MLP neurons of a small language model. Each row is named by its layer, matrix (up: input weights) and neuron, and shows model dimensions 160-255. Each number is 128 + 24 x the weight over its row's rms, rounded and kept within 0 to 255. Numbers have three digits each.
A block is one neuron, or neurons of one layer that tend to fire together. Before each block is what it responds to, as a language model described it from the Wikipedia text at the highest values.

Description: Definite article "the"
L2.up238:036082083126111161129147161152135154153111132128134139194108139124123144151122142155148095129141087140085120134142129123175157107113127173133122171056106146151174126120130110073136102173132165165127121114086141152134090142091069114127142138119102079167144126121135108105104142139100156116
L2.up1013:155111096128123165140118115115070121146117163135147132131154132121149118136117149141167089122131131155129178162189100149139133127108131135115180137137125128146177184154077128135162122138112148177144089147152144125134148134131068110149126144127092090110160114128116094096147124148119129146
L2.up2554:109121109102101127084108133130147117144120135129114125121127161162103133132148092111130129143165119125135165137196114117091103122149088172182141110094103149123121108114163098135135132202084132103097095134178175110150151150125121099134114113133101164162140109141158152140099132140109135094
L2.up3084:141068117150126142143153070109075105189097135146138151151145109135143130136159148182115146146152100173133169155164102093167144150117125121135153150108113134153160164126101126106112136100104072149125145133082116189141112110084081147146097127135136132112122135148117110126135133117111128080

Description: Mid-title words in quotes
L2.up31:113173147127107138122139143150112123181164069133160138147175135139120111182123130152149154133100127128130117182065110101113111130117145079162162125133083118140119183115138128092120103135130079097100103124090090131126115128107120112126105129099122154105159120098116121090183124125134138158
L2.up444:090124101137127184164127105129104112172116133141123138117133147161104135170118151127110146175120084153128093092126075144095104119118137160181089124140154092133187133171150117121167130083146117154112150104065121124127095073132077137139167158095090120112145080155099140112127093160131151131
L2.up730:107129127125149095129157126154157099142114112193131161150144162140125109118126153113115134151107105157096122141125107155137143101170129105147125128118103128183162215171130122130149126164135114132115107120101141160131123124126064122097163166076097116141146120099104101143106143153158120103
L2.up1849:128111148130129152134154101123146120127147078192179140112109151165138144119107195125130104154134151151091121120125108183133137132096120105136121081133141142173159168153140122114107140107120136104083109143118101121154132055154113152146111154063120148120132127143105140137080152128184117082

Description: Start of proper names
L2.up672:112126134130139153109132125110118136108112111154067147132119100159117138109115103100158129142142142134141121131063151219091147124131141129119168103116127131163105164149122117135130149152093107115174139150136135138122123123126118115127146148115151115135115152132127092138158106136135124131
L2.up1042:120102139125119133117163147078102168110126105180136148118168096139098143107131131145112172126127107144102127140149078128172130120142122131143110118090126087099162164103124113120172163126109095147119126179140152133108145100071148127111149123114174132108126084088111105148123135123175107108
L2.up1086:140092148152120153132151134097122118129119114128125107117099095121110102113120123087115125138132114133118112132169155121101107125093108078110158125106128122099184151154142125110139130122151128137118122130129136139145091090151112139130139141091109103163120081148154096141176081114201123091
L2.up2796:126137137133091130107146128054103146105144146178129120155127110132140093166113153102133123133131101139074119147118131153130164120106100136134132132120147129172139145158143131120159132121087130172123103167097157117117097084129132132135141141095151127152132118139159095140162131158216161096

Description: Digits after number separators
L2.up1301:124123097116108166110126156168113160127120094113120123177119131104107101114104158130149131111068137166147130142101158172145132108149123079144092108132131127118117117153145128125114134137131110112133122183091123111097151113123115125190084165079129105134134079142129156083168085093154168150
L2.up2096:145127113110149118127122136146145168154145170092126138136149112134099114124109124115134128120085147153141103149110195161137107137153164116094106118149136138151141120109145096108107124161073085120109115185104108114129126127114137118161120177127111176129157081153110137105172123083122098137
L2.up2172:092152104184145167102160145133156153116106084122139138104126129138118120107154105166146131117144111151140129125152133100153134142113182137134148153135129131124159171112099151116126113142098105141153111176106111149134156117109141114110128167097117110083115105127152134097125121048148154144
L2.up2981:136130116099130108120144128155144137145139108143119154143139102099114116111123123118123145172095122113125108122148159135127111132127156089150089138160124143125151131148112112124130135117068113121141109193132148143058112119137130128168107177111102165123128101102148153117158131088123107143

Description: Table and math markup
L5.up20:150120125170159119134142119140144126143095148091126117096145097168128148110104129151139127081112131157172097163142137118121127111095141120144132116088098127108165162129137132086154155130140096131155108112086156155115111099113131130123147144111093139140108125153119106135113110140121137124
L5.up612:114163170151128135136144128144103151137154106132169112079124101116163190135112105124142140114113143131119165171158116102113129166162142088139115147140148154161175153112150133112145123165126130125135149171115097130103141123139143160111162137139109117128093121125137154135109110127153140155
L5.up1051:120166095092138154099089116123144151133057156140107157133155125151133140115142156144160167143128112125157125152116146137115131132127118096144133140079098151118170134092118108109109163134121079122149122128126082101152120136162109132150128145098150124136175136142125112136101112113137109144
L5.up1761:138158161134120141081120124173132126146132102121079140107146122103144163143117133163141160154093098093171143137127186102113136146117156073155091132127119141115145163119120092105115113114144136152094113135082146131146146133138104166169152127087095200117107157126130122134096135128149147106
L5.up2106:156136119120142086148147105140090149149110107090132124144148140138098147107098126126120111153173067148157111108147151115125116135156162115145127106126099104110125142136129088102156175120073133165099099146092086196122186156188076158113129171126121167097100128115122123139133125147148108099
L5.up2128:171113136134131109176101150110130115174105163079137118128121145114082132138135104133157129153115116128104140148151115086093106094137126114167152140158116117124149154097139108150162121136124174131125154149102100186138108182151116131154164124165104111117095152180089092148129134101125125093
L5.up2477:135140126107152105096115109125134114135075111123111120124197101136116125175130125124136151133120110125119106108136182122158146187158133121136097122100175131152134174109167127100143126134100089138141129148112099152124149130115104100109183126114098185115143114129142115087153109116138142092
L5.up2918:140138140151132146128082139126107121136118119082185126124162145133103167122120110093105123099139121138143142134100113140103095114167123123158169170181086168125146111097149104096156166130078144102126102118107089122136157126197097151120147141107168178117094128100074114147107150128156102129

Description: Definite article, known referent
L5.up112:129111142141120145171160086103093144132088166105123142189100131143151123124131167138150124118175147175140157168140136090149132134115157127165136143093138135140170151153131127080137154147107139095114139168108138171135181140097076103120118159106073150115121133149123096105122108155090120125
L5.up1464:137125099131106115117133136138114106193127136133116162130110134134149160152142139137132127158152130168086157131153127146167174116133126166118096147067114131153152150168137067082110120122115140133131143175131103144132163116115148107114170147123092126113187120130123197078080123143107153148
L5.up1502:107101152114113138116124110136136107157107166134148161118134195139117119148182152123118102104124141140120146119151122151116170121167151162143105127097124146117108133181169101123141132152153137141078100157137130154134161089108117129134122135109128127168166147162154140125130093115130099140
L5.up1562:142134140134120104088117099174136133128067155119144107155102128116102142169121119126153118074112132104142143168131111099097137129124172114141153132109183139150091128149117110117120144135133142173134100168089145168115155156092093123165169129145147113122169140107147075093144103167134161121
L5.up1762:130090148109137153130161168136128138177114145159082120165128167118135113118153146135137123181104143121135168157145172137151150145110110140147128165101128119150144160073143100149156133118119149130087128112144086149154106125142111146158141153159144113045132129110100096132113137131130132149
L5.up2523:129115116148123171134117127104130124134125150109116188114144115129124126107142131127137156094103139147130134146115133138123113123107143096146127116102122122139147111119131103081119128148127127102146076143129123131098117136162098133128138136164158136103155122141126101095112082123108095154
L5.up2585:155138150142147141094149112139106163167128163130135112150127110168119149115117177130116123145140129112119167154182071122137147123082156130157179121075127118148138152154130083091157170139050136162106109151098099127129110162111108121121133149095147119170146133097130134128115097131106113125
L5.up3382:096161129168121106134105123108152141148107143091141162136118146109165121117154113143094146121135137188120134147162104140126146120140103114145145133108115139131107144141126155146141146095146102118111126106113158092164144124120129125127136140152158120115159143110122127130131068160123109138

Description: Inside quoted speech
L4.up2108:126139118149121148112119075147134091144129105127129162168166135111145175147143102111128106131116096142106113125095126147153135159154180118110109172149103161078114149126109164112134126153125126164116155117080096110147123112148100146140169143155129173085199123145088122169092141095155151127
L4.up2472:075160112166110176148163091106124106114123098174103160154182116139135117177179112094084109173097079146114119155083131121147172137179157127123169109121089155090136165161120148134111155113115135131093111102157137148106113075127078126172155130135162143146150135117100111178131096122146149133

Description: Digits after decimal point
L2.up1258:129130120126122105096126119124091165113126119110134145160163147100134109117081128136088131072115114147135144141108132137145144096179119132142133134135105155147119164103108125136136130153047114132091071171137114137122107139124136111160117145170123176095165136116123124135147112110140148143
L2.up1504:117122072140103107086123156129144145118119121110148119118110108114115115111094080113156156095110099122109108167084094090132150135144170150144140138122121142115111115110120153132150119176118144147145056143171090139108096143166150097112135147122163114107128146071124111147136093079110143106
L2.up1993:106134075116123123112082129140093107117134130165134131134109132137074108149165086179141143129126117119140099142100084139113154124122109118111125102117130127098162103111127122140098127130170116101141130144108141143093125116149156102103106179110143140145142160114077113086152114065143110168
L2.up3077:127138083117113164093102115145115146133083142131106147160124144119093100117138096165124097091103125093131103162119126117119182146131125138105128127135124133124103148162106137124094120117092096120155115106111139152144174126142152138095130160156135086097153121118128090082127098115166143138

Description: Digits after decimal point
L4.up936:132084140125057124120131159105132161133105083133157136106121124121113149134128122122102151137119094151120141146126160151116110121118131132140099116161115112153161161119140126167113103157123119128106107161123165122133124118148103142117106144138163175140158128111110130125148135100124103137
L4.up2459:108141118167079116153117104151133135104159144100113135107129146141121156112104095131144149100144083144107130142159137116135155138129142088157115114132120110161145112140079112124139128138103085149106124122144149133118172137111115141145121133171167140089178125153093125142110135127153162135

Description: Definite article before a noun
L4.up2762:128098098144133152116165106122125128133106206133135148100131157127122171155150110163126102106100086113123112181130114130133107138117132125172162119105142093115123140160163070108099119137083119127085102132130102180150180190160109153140122154160138120126142125133148125112137131113109132163
L4.up2810:168125152133141137114156134119106145146124154140133111111116107127135116136170079126128109102138130145147143160133120102111126136124125150082149170128143127163168128158155128105164162147109148138136098153130111133116123172099115091135163089123099103132164121143128095094132099147142130137

Description: Line breaks inside bulleted lists
L5.up990:123106131141141143098133134038124163142101131165127120124149143131104129174144146123122109135147118144171161128125124118120109121128137122112131130112143132175169147119141139142147128106073129115102092178125124115139062150131143139128113141120143148149121168120138111089103120100116109114
L5.up1809:133117119170122115115144055104139101120052123133141159140171144150148154125148144131141106128156095119150132132094134125131110140129165147099127127156135098155143124146076112124146149139116127161130104148141146122174128142136102103173170117135067149142164111118131125156157161107164119114
L5.up2025:121122144128093127136132088121149090193081087153127111136135143155154159098115109122124110164147114153134115141131113174161106174163099159125153155113104149125146137176110143127138148129137113124162170134125111172086105096115123087139163118130130168161146115116156149166111153097152121108
L5.up2464:140157140107119124103137082112136130131093152101103160125139147135131165131131132143117089149145099122143169151132140127131092177142122110086126124107133121129123135149101097108141146101129114128139117168154111124070126131172116107149123125144111101110109129122129142114144137131133128079
L5.up2593:098102124128135153115176132078159163134118118126121132120123148132146165129143110150141129177093123153158121119161141126135152136117121171163103166123105099156116120172137114120115150146109107098150104138177116158087176117151130135151124138131114109143151122149115132099099126117177108110
L5.up2857:117119141119107142130174104118106147136135133139131131118125132186092213103133122160145126115138100125185141125145103172110080160144122119115159156137139125070136140168128161103126111124168149132133146155127122132135144126152135129162131130127103138159121121148146139098128103126142107119
L5.up3267:103117117118106147086146140133114090157139144148148112127115102128132144097141143142122129130164121170144123102113093119123160131139087163117134120101144107085136137194136142107157122111143158120109156117127091158095149125170101134106124106116146173148126108098146177139159123167148124099
L5.up3437:138134115104105113107137126061155174137141086121143163157135135153122125117169199111130128170143133111132150174129148135132124086116145163160114119107127112151138148131107140175110125125124099148127101181102140136118126110136127075102125139095130106157156186154162121123150131099130158120

Description: Table separators before numbers
L5.up219:132114118114108125109144159125115109162143156133127106157125119078147101129122135133083164133165126133169137211125160117150099127129098105129112175167071165162104142147138132159142104113107124077107132160096115119118106114115126149138117097105109101136135114120165141161122159087148145085
L5.up658:134103091165130152108130150127145143163142114111170105121128117108117149157178105084089135112158151117132112161149116174132153116103123113168110093135066133128112159147132108153121109114100100131144147110071149145130144119162105154167124142074123131132132113110128129101151122088134133132
L5.up1285:154160134158125114119178120160143146131113139153110131111104117126129160127148112110129110119099141129152143151148130134112156102131099098114100135104090133111163121143135120138139116132168076143106093180105154157166105164091117131134139128135139096104098115124147113129105126095175127142
L5.up1367:116115111149139139109118148110111176108137134100128141096118153145098110116140143121154094108078136147139172134118111131110136139125124093119112128147117127124153152098116127122119152139153125176119118167124111098121131132115128136108149134144102121104100095127103135141154146126144111127
L5.up1529:144119129125149183124122143099129123158165151170150137143150132110146152141120075152112106102142147103117171107141068117128153123129103114154184141119126140099139124122139116154132138073091131143141076090131071131129142150151127132143143156093167064151123129091164180116163130142159097131
L5.up1877:163112107145154122107098105072092109131106148090146092130129103117151144140162149096138110105120120136126122169139092119109149121111125074143115139126124081136175156172115142112125124159119101100116093150091146110122154142150121181117147110135132126113156105151124160135171152102123108124
L5.up2715:082114101160135123137108104137084141134101121141095122140135132111073131131130098146103097164113107103150166146144123110148104106130105130136073171170075141135175126160095132087157127158138089145100106122122095139149184176104101143172142154126113098127114131122149144188180140094137110099
L5.up2929:121152141169168153150116122126111135125147162111087128148169119103118115183166106107143088112139112144120127155154117119113126076132149109132143122123131157117181153149117140157101104137069174131120096122163107126116139108162134119189131137107142140157114116110146142118116123100111105161

Description: Number continuation digits
L4.up1892:157123098140120165129128116152166137130153159121143154152166099091138157144118120099148121127111159148102108123131148155141103139103172069125114171152151146125165117134158107107111119115120093086123126133129153129091086123174103119150134131118159125136187089131092144109155131102176120129
L4.up1948:135121088141107180153128114149116105133163173167136105146137103129132164105149086127130121073119087147124100118101110137129140126096099115170119188133114122111138159158152109168122135149133114103106130105129138124110156159122091117131143160126154136122164095153087121090136111106126109136

Description: Chemical and technical word-pieces
L4.up1612:138136124135157121115119100140096111130127147118133129110124109142128173134129084147098172130139164131146146140138113125169123129106149057144090150126136136115159131153141135144137124165082109143143117123119130134121180171155134125161154129132102123112116088172154159132130165096136112117
L4.up3230:184144162125121137125128124127083114139130127095134125079102113083105164129149110111137143091118111125133130133128132131119113127132133082109096176115120125081165117139107154113133134134117112128160087100129107143161109155147147148146136140151136100117114142111141159095135127127146114151

Description: Mid-word proper-name pieces
L4.up544:182130098144114121101137143148091158179102134136120145139154158091120113152121103161142115127107148165148165134127133104162115121150169104160111137081127118124176100121124086137103149088140141146133138131143152133135126167141112150126104140116111107095146121136160128076126122121150169159
L4.up768:137136069123171114095122122149129177105140175148136111146147183110135132117152117129144085104123141121166174169117139104155125137132133104119156134095116200109141133108121129127138127122143131130131127117133112126092165164153139138122141167093160145100141119133103089129110135085183127156

Description: Second piece after initial C
L5.up603:100076088148132111086108122132119126149154152157129130136189137158092098159156121158154109158093110132149122156144136141141134171184119125140122129142130098088138117120104150134162091089091153156141092110138097096097101093165103081155111089134170118167130147121163104099188159106130092140
L5.up757:117103127150114136103082166125123111166129139112140150128119121112127157141131133155156111143122121108131104110149109117141132170185122137125108119122145115123155113129106101126110129180081117147151124122123110108177150131133138097184148127109133112094149144130120115122150137113125157135
L5.up837:136118177166106108100137147135130149172155082103133132096093150123118103138086143144104154149137123130116150161170125140168150141139154121147089144127141090117153130139156103098127104137109072134107064160145067122089118114161146125162117145144115082156103106155128121120145109094166088067
L5.up932:136131107141203106140128120148109162156124069106162170108135142128096145120140155109174115159176127136117141103151111158138142161159140155153098097133098104111109155142120121151165157134119140131091099141117108113168128109104067121131083136119088118153076106128081118116130165143113084129
L5.up947:145126111096166126107142125128157164141138141138136117092116161096125136158124029174104157122102116121102140156115101083149174107120112112133117164131124158124150161131120144162151116129132137153180137164121103103146091122137157131130129156120127136180137105154121114149122101147141120094
L5.up1010:102137095140111117059121175116085123173153136082117152101119101113102113112152091162138154150099138114151140112109120097150170129156146136131109114154130106145149103159164168133138159162099169128158100097119108159092103152130121133155118108160121101127155125166171108112172130128187127092
L5.up1801:126125163119137099121162107126118151125145116121165112121151128163147130092100138080102146144140143152118142116149113094169138139135133099141121164127112151139132108109126102135166095146126123098142115151107083135134082146113126115128144122107086105142171129137112128125134092120124089064
L5.up2297:141189117121178093089118102118138132124147159087106117126091135152103131128094108160090167113137141099140151139166157129112145150148148096163100111121145112097114097115098116122181124127083125135133126139123145108132141116106144096144125122152126117168126095135156147132137128096171140155

Description: List item boundaries
L4.up876:069122115132160144120133119139123107184136083115134130115134150152122144161134134138106115161104100119151143136166117133154123156134166107137163120096115136110111121141134105174147155149129091169127110117124136132132123198080117103154141144153104139117182146141119132160119140111120130058
L4.up1560:153150102128118128119166130119092140177155139112112179115134169175120178123145148121119109155125115123140141092111122086114107159155127085133109102137147148123115087107149146167134137160163146159111127140104045133091108124110129125135112103145108156125129110134115134150151127120128143063

Description: Digits inside table numbers
L5.up14:130126096099095100113174137136128090116103148136144145149144129110096176121141116176119159158109128178144094120167155122161114119189123133156127156096125123118108122135158101124139089130106114116120094108129103124176109094104136120127101159099130153127117143170129158111168102098137127170
L5.up764:141128142144100114080142121143151112121092153147152149107172140126115163164121111134113121152134120174139116150094116113127111152148169106147102140101158157116100104148144131110124122190101135111116076072111142122181106105124059105151107121131076174117166132103129140116142117124149121125
L5.up1139:121143148146131105104154190118163137146119117090102143109110115112149152133153142167167088169098107132136126112153115144129143129120125123127115146156122153156129129080107106121119125133116123105143106153158174116130101162129098159130090157104119087115146067144171141095108139147132146128
L5.up1475:095120127098092120085101150160149140119128137096127133148150120121117114109133112196123125134126107112173117149144161155101142113138100117157117141118139106181100178093134158183132126159083094124121113122101141100107142155148142168132102139105171128134159133125113132091160118125134098138
L5.up1817:140124128128065125139162125123089138145129108113102116110139121114135120151157157117148152133127139113181140166132114136153070121117133111102137169133140135137135130070145127092136118148102125135138080162097159128144108118085159125129117130150155171043106093093139148141116142179138092100
L5.up2285:123121127149110152076119127134138094129115096096109165167126125152089132125167131154088123110163077131171144175106126115151128128193168122155132092102125138139142157119132105150104130128099116137087097133136152128114135165164110118088123156103138142119128121138125129151138154135153130121
L5.up2978:094113089139092122169143055139132123130143116137158114137148126086119184131149119169134130147126132123151074151156148163133135123144115119117153163133131167131145172169093106110105162066109083139144166133128138156131128111191092115097113151181128134157153155074151092086109109100118121138
L5.up3009:140130117133103131101116130102120142110100117089139109110102127109121142116150148102134137139150122129123143099142158107146146126120128122135143124135144109137135101130162141126138087113139094150133091158096124073137131126135137155170063110143113127127127059123134132108127093177147124130

Description: Final piece of table values
L4.up285:135135166136127128141117142104151118170145104134165107103158112170105099144076114148097118089120061167116111129117132101110122137151181104139138164132163111133158154121129124102130102135114191129121102155129115138112179147136109114089140116115115165077174133136120132129121127093136100147
L4.up1961:119143114118119101162148121154124126159112119138146133125137101141128151119139077151149134115115109110205156159163135124125099128092120087185146102126143135103140146121087129131094113135104129148090121116088141149168129166152099163116141189114148185112123111097125093125132136104138099149

Description: Mid-word subword fragments
L5.up2648:143098116182110172108146109145160113151168119142132132124132148144154160126146136105123107139141152104169142152122143130114140147138153122123140128137095177128161137097097128137132114102137107164090159143150137139104108118152093152151164184109115105111152082153156111147099131106148142163
L5.up2829:140131108133113143119137173143124156155114164156107109199139078125105131156162117142080140107105130150127142139141147154129130122112125099125143114104127120152146152127125129133110126207098160131156123160135063095084165141087094140106143112063145118164193100150111117130119130129142090068
L5.up2951:101138133132117083134139122140128128137151127087101158142099147117132112126135094138114100131123115147164132115123119098172137149099116114121140111121104148124168121131090099133169107158157101119137131118105141142115107133097100123140142140122129153134124128129138137148098128128160131136
L5.up3242:132089115104113146116119131101163186139137132139116103130192165143139117175105092150133098102093093146175136090157156148137116094151157140176152150094101199161124125110144110110126111109185150150136131107091119151122158109162091144092118136096114116148113153154104128150170112098130138102
L5.up3288:110127097130111145095120163164100125155131120167118117141149161110146125129145131164154111108105143131186132121154189154137161109126145116155126104109135161117152164122138127151109137152113121150135140155129121113125148112103080157149123155065137123129118095173132128150142110086141121077
L5.up3327:155152116170144101147090133144153175148151140168087136165141107137093139131102154198149146119123112127182126100180145134128134094128147132153171134088130135121125150101155102121136115144161137112118130154129131125091103149126110131156114137102111142185063118133133104126137115160150122128
L5.up3401:123095142133124105118153145150113117169129151145147142141153130161138112116122118130177123128140129138170121153152141140172101088072168133152119115083110138116169161108131087160149135129144132134136132144152166125072083149160110087142130132102134070131125083133100102139082138151134155073
L5.up3507:125140100127148142129106176159148159128156159140145135137189144109099124084116114166137124093098113161131110139155184109152140107149123124126140118108129082108115110130116061119146139166113100137095146146104130126111153152123097119152135149140096135120099119106112107136105112108132129132

Description: Structural punctuation in formatted text
L2.up1313:143153156136118109112098089102105132113141167087150127130123107112104194162153163147072121123148099114139116212107127116116137121140132072149112169173101164105146135152134108143122127156162122145152113112093086102111158127123096129145139130130122128112114107093118149185151117071129133116
L2.up1622:127135107152154118131107136116052116123124164151109105157190091139100157154133155178110134162171124118151134124139155182100118108145127100110167178139141137166164109142149115122117123105132128120127137136058138104115145114092103135136136125136140117109112152161104140142161157125145137147
L2.up1870:124154129140116135109175169096062134121145082097114115123129063109124119108146123108110158082135135146120139160127148102144159142129146086159103157131102128100196156124143103162171120150114101144155133143112170145078144147157125121126139117101108126080113101124121155136140121096109124172
L2.up2358:128151156131150101101124126091087148103160134132135117136143121105132118110150136132127152142140134114160116168150138166142152119140112085115164144100078137139101140156142105110140136091121092093141119134102098159101128105140101114142133109149145139074108137129099129177116160087134128173

Description: Trailing numeric digits
L5.up575:113122131138098172125115109133133118116118153169110143138136133119116150154159129176175102101073098125139134120128098139153087143115120122122093109129099156153162174138125103133106112145134118107106123148133109119127137085141107117101109170128172088126152125128089162102111120123127117149
L5.up741:160145118152070150093111121137161135117153119138136090178098129123110123160130126129153115149129131107141167129122096131121102114132160141127124092123143140166158149115130107147154103111139117127091091095108184115097120137101132126096104174140145120095132112105073103130110093103143130117
L5.up2373:100144123128136132115131133140123098120122156132143112131140104112123135144142125141143107161099109159132108107188126140102140124144165133152163165095164166129136146148125101142164099159114106096108134097115142165106143169123122167104117157129119144086140111085086122138107121128122132115
L5.up2576:116131140156137127123166084150117117086174135120108131108143152119156147150122139135100076102161134123155136144135151128115100115117130094167120096153107140142135146110158115102108123155124126113139140121106174124140136130087124144104114112148141169117146124110110133124150124092237129131
L5.up2669:152136123184154125132126096108131145156138145100138133157138123159113146124112126118164168108172124135129156161136096065133130133123164139163117136117125134135165130167099107118112124122184108119149132120139131161107157141129120133093115144131133111108128148129104121104123108087172173113
L5.up2692:152143113131109069110145146112095123132125133112102114106125128153095098147156116121150129177093129147164130125124135089131109135128134141150108144106112120114168138150203094086092156122126123159108138138147130104106094182112107130128096148144141148093149093142153167100144142124138110131
L5.up3102:106142077127101177117132094149123101157134120097102127157157158161161110139110103128106117114110136138107092098148143144122153124114102094122109131129086099165162154106089110115135137157115153142165091133121112119146152122137117131109214154124121114131124078132105103143120135133174102095
L5.up3448:108140130112121096099077108152161134117188126128163096186115144098123146132149123128139096182101084134173093116148133113141164103091110131126205152135147122132120146096139083102127108174178157088158111129128124148135131122129089153096097153099137152131141169151084124093143114143132096135

Description: Line breaks in lists/tables
L2.up829:114140095127113124143095146078142144152158133115144156139147125168158137159155139137116114106160112095151113128121110177140170158077140119119101149106117109142182188121122107080161113143085149110168115102104095110080156126125114126104124110119118138076146152131108142090085100108151148114
L2.up1245:116176103131090095119139107069127144106131141089120136132142137148123132151162129125125096124135079115086113129098104127117142165147140144145122134123111128161136160143109129090181120132071144105097061118142067107091137116117127101126144143101117106087146134111115137088142153122126140186
L2.up1292:147142115133120168145097152073133123129127148155144145135147166136155205186142155146135136114128108115147150114123111125138140199110113097142150116107099112135134150186089105104148134112131131112130145121141105134127109112050138143118139123113127149092135071127111165119142109113110144124
L2.up2863:155155088101105119128154133089124134146107171142137140112143120117141145162143124116171095124161087105108108114122053152109131149128114088141133110118134122145141158122122130087138112145080184119156066140131111148132105083113135129149145115067100146117131122100166117095127138101129141155

Description: Piece after initial C/P
L4.up1176:124145150132158089147108130153142126141185146175104168166158157141115110102142112100110122108111145140145114149144124114140125159145141136134150129124103114134166127128102094118165161119124133130130156127150173125127097118111122133127140170130116134115151134109127143110089124082158099146
L4.up1380:158148172164138135121119134149132076149126146168147134126121092060108156151127107123103114124098109146145136125157107103122147120113119137112139152169105182122109157124093058108171133148146115145128073137143088140120115119125101132089131122137096140132137129107105120104107122150165097132

Description: Quoted speech and titles
L5.up145:124139120120113131106059119109112108150109116140085168148081164099139128134141131132098114145075086133162104092120109164148121130102128142129149095088111126094153168117147098138133151118157131135129119135079149130109124152148137124130122119150123112161128139133143120128131130099134143132
L5.up901:105085128173120148131117123131198095136172162121140087152142131120089140138168086122120105104136127109133170088122126126108152137103143133121137106116132115133127154141140121107149156185176139155113103109108091121112131128155105145103099136118114103186132119135118154119114136136162130124
L5.up946:083178118135100162145133124128158130143132077147123147196149102138117120131148142129111146162115067147120104126141129148145138119141124106126170138152143122103129171138117142114150164114138125110102122123103126125116143110141094102154118088142123157110120108117132150153120144148164179128
L5.up1444:102131141130133150120156155112151102165129122132143120159077138117188117089140139122173126133104114113140123117136140099130142133140122099128157131116137142176143139126136109097162178100154129132115099106102167146094108118124076128122098157143088119127148164134079137114115136123137121147
L5.up1626:078138105130082127127163111085155110136158097174114135167167123118110141170153144125086107127160086135169131111106106116154159150132114123141131129103122128102146135128163112149121118131171135123100146115134119121152123080129120138146148140179116138138123123086114121140097085125179136104
L5.up1982:102126128081091156122150142137153136117127110136138149198128124089133137129110136143160169152133114130094149103122134134129175141130156086115141123099093122105124173147149083117126123134131131152107142164077114131152137146134162164126140169131108157140145140118114105137120105133131151118
L5.up2439:102078124158097160140132149168114129120105100120174131141122117116107130162134117121135173158096124147140128153138111143113084107113093101099153174112152133126108183114098116093130145132129084142089090160127145163108103131109163157148157108103139156119142135087126099106142156121156153103
L5.up2485:148117134123105178090157131094131178167134091111146161108133099137162149103135128104146130102146106116149147130154143141165107128096116122085129147105085147133139150077092128128213160145198102157117104107099119118126121109128115144151121129114105080155092148067121123161134117153156090111

Description: Formulas and spatial terms
L2.up566:106143164150134124109231105124092137156110104134121129159106130106122128100099120152123162138136118146152156185124144156138136123139123080134141165088099115147176161126146102129116091118091072128115123161142108183120122157125082108124133121143138162101134126148126154120103136138140126147
L2.up2016:132120104120164171130143076105120144113162118112147147106145095145102127127095151090130167102123116156099136147102133165113171174153122064177156134145114101151151150169102126090122135107113154127118124128127081128106117148139127102136154124121127137111124116095130088136103116127150139113
L2.up2056:149131149100160164128124110114124116131122127111175126133149085153105133118086160074141179103078106116105151146100139142107104123142150080164110186112134162155156146095161137083149132102109069149110113101118094178160128136133108112146148120091102123103116079113170163123106118123132125125
L2.up3229:179128174130113149113126104112157115132139149138113122067104083142153172139119117143113166143072152158170129137143102136135132141128092051112130151136117139147151163128124125166135130164090115151123103139119096149119156144145121101149163121137146165048076119145141118170108127087164099123